From a checkpoint of a small transformer trained on Wikipedia: 4 heads of 64, tied embeddings.
MLP neurons of a small language model. Each row is named by its layer, matrix (up: input weights) and neuron, and shows model dimensions 0-127. Each number is 500 + 25 x the weight over its row's rms, rounded and kept within 0 to 999. Numbers have three digits each.
After each neuron's rows, "fires after" lists the tokens most often just before its 100 highest values on Wikipedia text that the model never trained on. A number after a token or word is its count.

L2.up824:563443509497495517527497501507452560502484500516505478482503485483464504489498522487474495498484476527522461540470507490503495497544468514543474472547533534538495477476521516587499499476507520494493471471484524511486508511453474497510484511521451492531506500504489514489516522501483494480510512499517543555497523494492523508510555481495496457474496510454477529507481498479511499481484
fires after: " the" 25, " C" 12, " a" 6, " The" 5, " Rep" 5, "stit" 4

L6.up107:501533534451570481522522504488500472500471539523548494490516550518548513495489445489491533516500509481459505484467489513520481521500543480523513513489538535520498517467513442465523515486513520479503485471503496483486481462494516483526527509464469466499499532503549545491487549516483493544493492535451506492509506491466486489537476510453517472513514498436466479526522542495507518510498
fires after: " in" 18, " In" 10, " A" 8, " At" 8, " has" 7

L5.up856:531511456481506490506541504464496496474498494486474482473520478521476441449491493514536470546500459471540463477494500536504521537525507496468517491519446485516491480482457491498541525503510519489535524456500532490529539493510482509505459481489519483493500469479471498525491520525474503489520509528459502478482576462526465509499498489507527507489566464512475489544499506484502490534517
fires after: " l" 22, " all" 12, " rel" 12, " bel" 7, "el" 5

L5.up576:534461476549548500472479499517490539487508481510480524517508472489477428439538497527523507475523519435516453530473485493474502492481482537533496511477497481498534548569509542551488504531448518468515490523523498515466497503477489496476507485520448502515480477536537464487514448509492468445539501488521476522529476505507491517490474468524480509539494491480522475518492499495507510464506
fires after: "im" 21, "op" 14, "um" 7, "ap" 7, "en" 5

L7.up887:466531456539487478543511535492496538518490464483552508507507480487450474524548539489506493498565492538477513449481508517522498505489409523540471512505527475506515486489543487497498506484503467534506516515525449519456512463492509537535524556521511496488530489472480512488496511516462492479502538488504513497541474547490531478463524459489502512543485478497511531510556488486506453521496
fires after: " f" 37, "am" 8, " sub" 7, " long" 4

L6.up731:550483489518528486462486479495523510473513492530515524491511528496465466490509456480513493526512469482509505510534464503525521508488479542519551495517494511523505507456530460498493486491505555516516477440462490496493468500470516484528451463534487539507542459475537491465527484498481519458480517463515480484475497515532549526492479491493476541466517505505490490465509509480512439498459
fires after: "b" 23, "ad" 8, "al" 8, "ri" 6, " Europe" 6

L5.up265:475511489521468439513523474537513542495446478502535494510496474522547452511489501510483532506494516481522484519522503520442500493499524502525476522511526466464476509525548490473490529491525529505515507482487498476503460519493515488549553488505501493514493491495530520457519534492499519451462528515523515476506513482475537468482521417504494514495438489528508535517506486472476449487497
fires after: " |" 13, "6" 12, "4" 12, "3" 10, "5" 9, "2" 8

L5.up377:480478468489509514531459545477486526515544502508510510526482453531536469464455513516505457489540478510508508460493504544515544481522476456482527538510506490494516513507508530474506540538507492523508562525502490475533499475479488508505523524477528496459487530476533500513473491520521503482508527508526508494539497489531502488484464431501528491494550495519494496471544459459505494461504
fires after: " m" 23, " l" 10, " km" 7, "ron" 5, " ft" 5, " v" 5

L6.up289:504505487496497451482519494538505502523508527508503515532460556478465476491526523496483508516532516516516479487515505505464512473515520535488511464492506497522514531477474460495550537431513523483498454489484470518470524486513478468518483445530487499535521481523525481441510490501490527474487479511529491501533463524488483463473480498450455549505486531471491519514517484551518530528497
fires after: "em" 23, "ed" 16, "ra" 14, "ri" 9, " en" 4, "i" 4

L6.up230:537476507484494467478487521511501535466478504503519472492484471459509456461516467456490527488529527501520471454453494489481525500501515500482516527529500492523523527524488511499478504485524493484500517487548470506496499476502497494498530472495482545523478493474468463505444526492510526481520497475536508505495476483491521480558508485508497481529485501478486513466501486500498544481565
fires after: " g" 13, "ch" 12, "g" 9, " G" 8, "v" 7, "z" 6

L5.up453:491530517494505492515543462465490498521482512496531544476507524478504498516477491487506504575501512454496536472527529534451514512539481478476525492466488516542505514491468458490491531555509491540515479546504431455498527468515479502492486488521478509522535500480529497523479496492502530498478506566481500501471478491458548507484502467491467470518480554475503511500500529489497498562475
fires after: " O" 25, " B" 17, "y" 6, "he" 5, "e" 5, "h" 4

L5.up149:487506502530490514474519508530490529461469477514486503543496475490532476541517518523528500490503545444522491491509493479521460548490465506517506492478501426471478529486459465517505482513484488526540539476453521457514516479523511520514493522508496491506460532501481497473477521449496482516469488514510508474493496537524482528513494493505515475466545475461527500522460509495534504460491
fires after: " p" 16, "pl" 15, " comp" 15, "f" 13, "ff" 12, " def" 5

L6.up369:470479508523474525497454458500474522518486562512501529496532482519454496494451518487472512501476492504501538509549508552508444503506464524474490527490436512494532480485488512486539489517498499482510471490463535514510466504492462477494529454455533555551524540502506530501513490516512536443515470540510521514498538514469493514515500463502522451537473531521470467484525486508508481520487
fires after: "20" 24, "19" 19, " new" 14, " " 4, "um" 4

L5.up715:508501496512475499556480539502518485506473538485547507529502483490520497479495515490487459526500497549511526515480521497491482456464467498529498522475541457509509507466481496507536512514526512466543498531474499496510467495518524507494486468515464556496488543536488513509462474461489503504481496466498521491491498545519476481480492518464490505485524532480457467468501481542528470520482
fires after: " U" 18, " b" 15, " K" 9, "q" 8, " f" 7, " $" 7

L5.up655:496475530503475491553476486453499487532499518529491508479488503512534526510554543503520473524488504528486494509501467499506484520474533503489504490474516541473498534476514527479495518502465546510504550532484506526518454541491460474492515509454465505511522479482519506528516517518527464503496494507490507470450518513488522496494530492539475497438483475449526512523497504466498474538492
fires after: " the" 54, " an" 12, " its" 4, " by" 4

L7.up742:545501476506454526510523496526487509554430483480478465503503485454513527478486516464505503492499482473557526499475528479494484468482427541514503485508509511537485506527496491491501513473541518523476516539523473491509536519454549501493479518502472500512503481485509511512505547501533478495504534544523488520478488496514520489470502493507497496509458486470493485471531485507550447485497
fires after: "1" 22, "4" 15, "3" 13, "9" 10, "2" 10, "5" 9

L5.up854:525492487488483450510519528476529522500561470484476504531499562471470458492507487516466485492573489516521489487454499504508525496470485475528494532498519496488477508513463495488513473492495502506474508511515482468468468526505501486490478467503518480546514513532529519483496504496484484470485490512491541492560527510526494531500505460510516454472523537485499512556483508492518553473506
fires after: " P" 15, " p" 15, " M" 12, " m" 10, "em" 7, "i" 7

L7.up498:513491477521484534491531513532483535522470440518482487546543463505469500507494507490439498531522498524471503473533508501472496447534472506513510486491467502490486495471556556486523519492485525482501516457516554489472522485498504496464463541492484540493490494471482503499518477507452491491506515501461540490529494488474474497447472518489511457460565535483494514512532514496515453499522
fires after: " the" 54, " n" 5, " w" 5, " The" 5

L6.up421:493506470472541561505525450439507488516476518487517520554507512495519450459510464526452478491532541499497489465514514487525467534550505464508542482481520470468483503534508516502485516476514480475504514478531479531530508499529482498518488500519497527519497478499539503501457487506512445518472540499490503545531542502522466526459525521493504535505518496509478507501500505496511525506504
fires after: " M" 23, "H" 14, " Jo" 5, "ad" 5, "i" 5

L7.up454:503493482515509448515503512498539514511465510547509442483513505522521500472491519473516481521455515496538495460463456509488466513509492476543480484529510454517497530518502451504564521561516520537538464524473550504499504503503477461512496476489533519457482444518510519504497473490497445486490493464499514489513471463534488480516498488509543485516534482507502493494517487520513494511503
fires after: "," 28, "et" 11, "ot" 9, "er" 7, "it" 6, "ar" 6

L7.up788:478502506546534492486559509555512476495501523515493484524454516474484488515507553522520530487499470491506496499482479524480487504478536499512508530508511487454493512496541446530454486550499536555496517523519519507499487524499501514494500498481458540512497506455505500459510524500492535518497490531490535521487481493529497506515481517491467493465485505537499436538476500468575513488482
fires after: " act" 13, " comp" 13, "al" 7, "a" 6, "f" 6, " ag" 5

L5.up614:559491497507511496504451521532475482508498496473507508507581538484485522503499522497502543533486516500478489510560539501495512496491520518517479533505505456420511494501520474485521487493522488477474555526549504485532497487516529504462460503524501523498472473482522485497515540502461500522516476466508487491493496542490538453488521449505520499520475513534491491529510501502519475496491
fires after: "b" 14, " football" 10, " sub" 7, " b" 7, "B" 7, "s" 5

L5.up112:472502542502496495508501479481531454481484494568518546499531491534501506509484480499494451498475497525485526503513473523491520526504521505482499512534468471521521528467522482485469478466479558522489494485526489497472504503499490503501541486473477498509505518506470479512460458491522475483477486554490523494471496537486501487511499463455507500513512458461507534532503490503428485531546
fires after: " in" 19, " ob" 11, " N" 9, " In" 8, " pr" 5

L2.up237:522515503490541517510469522463509485518494484478467515504534475551503495511487504532496449478473489483500497533513508536516483502491508517484568517489452478522483508500527504475504469513498464499508427514460529528444482484474489468436467552473525512522462474472474504494506522508472545516490509470493542495524534499535510498519482518491495514489490504512463531462499486498516519477517
fires after: " " 41, " (" 8, "20" 4, " =\n\n" 4, "19" 4

L6.up794:438471498418521502520478483478480469520516467456509466540518512517522476549500468494498548545543513470501522505522453473461489498538502503508491511530472475486554506521494510472520531533495494474483496510515543471485499513474519487471516505485518463434487518457459476511495491467536478488532519499533517485466551480478490534528490495521468506498458512480446493510501492509476490498516
fires after: " |" 15, " St" 14, " by" 10, ":" 7, " and" 6, "er" 5

L2.up281:545469531510517512499477493522458517456504525478513491520480513499461504509482525547517503499515456508526463475551476519464515496477487521533504510498496504513499488498493601513493501490500506523535478483534501538508496502483532489503532504482500465534544506482492504481483507521462478463535491498555547511570479517543529492485535527505559509483459480527506478528485534476529485531509
fires after: "c" 34, " Rec" 10, "h" 4, "p" 4

L6.up254:497513500512469491535493490497522526505541484492495518526463508521514458512439506484479493517526522502496468489483462496453495497542458520513513523511557485483535494495522531462500513485564500480501543496480534515512486478518505518441505501489470482515498485520493489542531509506523481437535493460485469512540517511483489492500520483494554484493470548515490534464457459531521521491457
fires after: " K" 19, "k" 13, "," 12, " f" 9, "-" 7, "N" 7

L7.up678:523478496500500474513488435520496503480525495514546490542528551490505492491520539524573501486551508449493458507537500485517526467534507469552513496486518484490537511457470483481508503512471514442476500501514474515504485497515483526493505534476520454499509468475492505491483522515460521513475461477513526516528537539450518506466504487472536519488493460484500520482518493469527486489412
fires after: " b" 27, "r" 7, "b" 7, "w" 6, " br" 6, " w" 6

L5.up674:494491534505494474537497451498513495501480509520509499482518528496473459519495513507498476498492548493490514443521484501458504458496490490485489494506465487522491480522516516507499509461497513510488507484487501546479502493485547495469478480477561559477507504481508500515511501502431501465531538503519508476499503511485493503508492465532465561553503552480476455491522503488505468537494
fires after: "st" 23, " act" 8, " ar" 5, " inst" 5, "est" 5, "c" 5

L7.up255:467506491468493459500495506506529507517511536501554519488481529510427467507520480455502508493526478516505473502475516518477515511481531491484463474506475515473454532473534483517542499476537481435537508510496498512496527527549495508557528524529483472487503491541487503533483479530525481498506483479513488512519523487464494560478463486485528477513526478503487557547506540465487478519526
fires after: " M" 31, "om" 10, " Ex" 6, " De" 4, " H" 4

L2.up467:456466510505513526482508501506505525508509491468528508527479467478495553484541514469461506527494550493470476514534509472521504491489466490517511504492513501495493512479488501514494497519520477492496487529483484469510492484471510478498466526478530470502474523463485509456516507456504452488470527536522479477484484454460502455503512456500553542530482531501498520526507538486484494506502
fires after: " |" 28, "-" 25, "|" 7, ":" 7, "," 6

L6.up456:566531508468505435523514510463542503487555513478512457508481533482478509465516489494540519527502533501483539482523477481533503545480488515499449472517488525433490464521518505481512526477509519437479507494507507516511487523499493496476494447515481441471507474483505497511520521503509529533489527484471499513481491534502506451473483518489522484528502514519499476454515501514506484493500
fires after: " has" 27, " had" 10, " n" 5, " have" 5, "re" 4, " he" 4

L5.up629:538471506490527495554473478456513470489483521497482533498528511493503493491495503493489506458551508481504402496507501543557501508519469517478484520492479487488479508480469528519497471521452477483514500545551515515512496484499485450488511495499473494510505504469487497495480529500538464476530491483516509548500521516491483517517518478491515486500526492495515482478510457483459531497510
fires after: "im" 13, "om" 13, "um" 12, " ch" 6, " ag" 6

L7.up66:479502528497475495518502484529514486498448488485475529469535525513473468544512498536523534543544495487511546471471464507529499506532480492509519509523478517501534539489494477535471507556497512513474480475480507461465518482521476523534512543450508517505497523451473528471464471476513495494534507498533511487481496505515523479474472482523511463497481487540493499504489508479495467490441
fires after: "ur" 19, " O" 10, " F" 9, " Cor" 7, "il" 6

L7.up30:562483495529497494487508514490516523457483549510554511478521471490484498488482526490473511485461474517444500483508490468536551489479511481464499479502481541509477505486491488500499454484522479469494507461464517505537492507536495537541474524492472505481517511527500527481492502487510487508517529507501495461497478475512496500516479478542515481460545461521504473465477527486494558526522
fires after: " the" 34, "iv" 10, " res" 5, " ev" 5, " ac" 4

L5.up278:498522456483483539512497531541449515512464475467461547532495516558515508550520500488462521534511527479531497451507516459440469493507456457491513502491489507492530509528501474473465483506501495515496493507426509496500518508517521472510507520478485499535523500516503535486526515495502502466482518532532506473488501495490501517492498498467449482499490514510498512466493511471500499462511
fires after: " O" 16, " F" 14, " P" 13, " B" 11, "P" 8, " M" 7

L2.up550:519498496500513462514467523521512473500475473502565518513461524505536481488440532454487507555482516522471499522502536520510505515501483495498482541457516507516508495468479467512504528494513509508469490513525488482478482502489497479491489512532482465485466451482451486461504483484464523489479526463514539493487508458489522452519527472493540514492560526530502507474500491469518495481526
fires after: "v" 26, " r" 8, "l" 6, "we" 5, " sign" 5, "ch" 4

L5.up139:518478495539446549445485492451480479508497461524496499492483469496493474476545473497502490525476493490507525494537496496544529495543513464521495517484484519489509488484520517469508495540496522520464520536476487494500498541488514467508521462496453495480507500484434501518490515495484464529445496516508485463540526499486535479500482473486555458520498502481483472486488508497475464510486
fires after: " A" 33, " " 21, " S" 13, " U" 11, " a" 10, " E" 4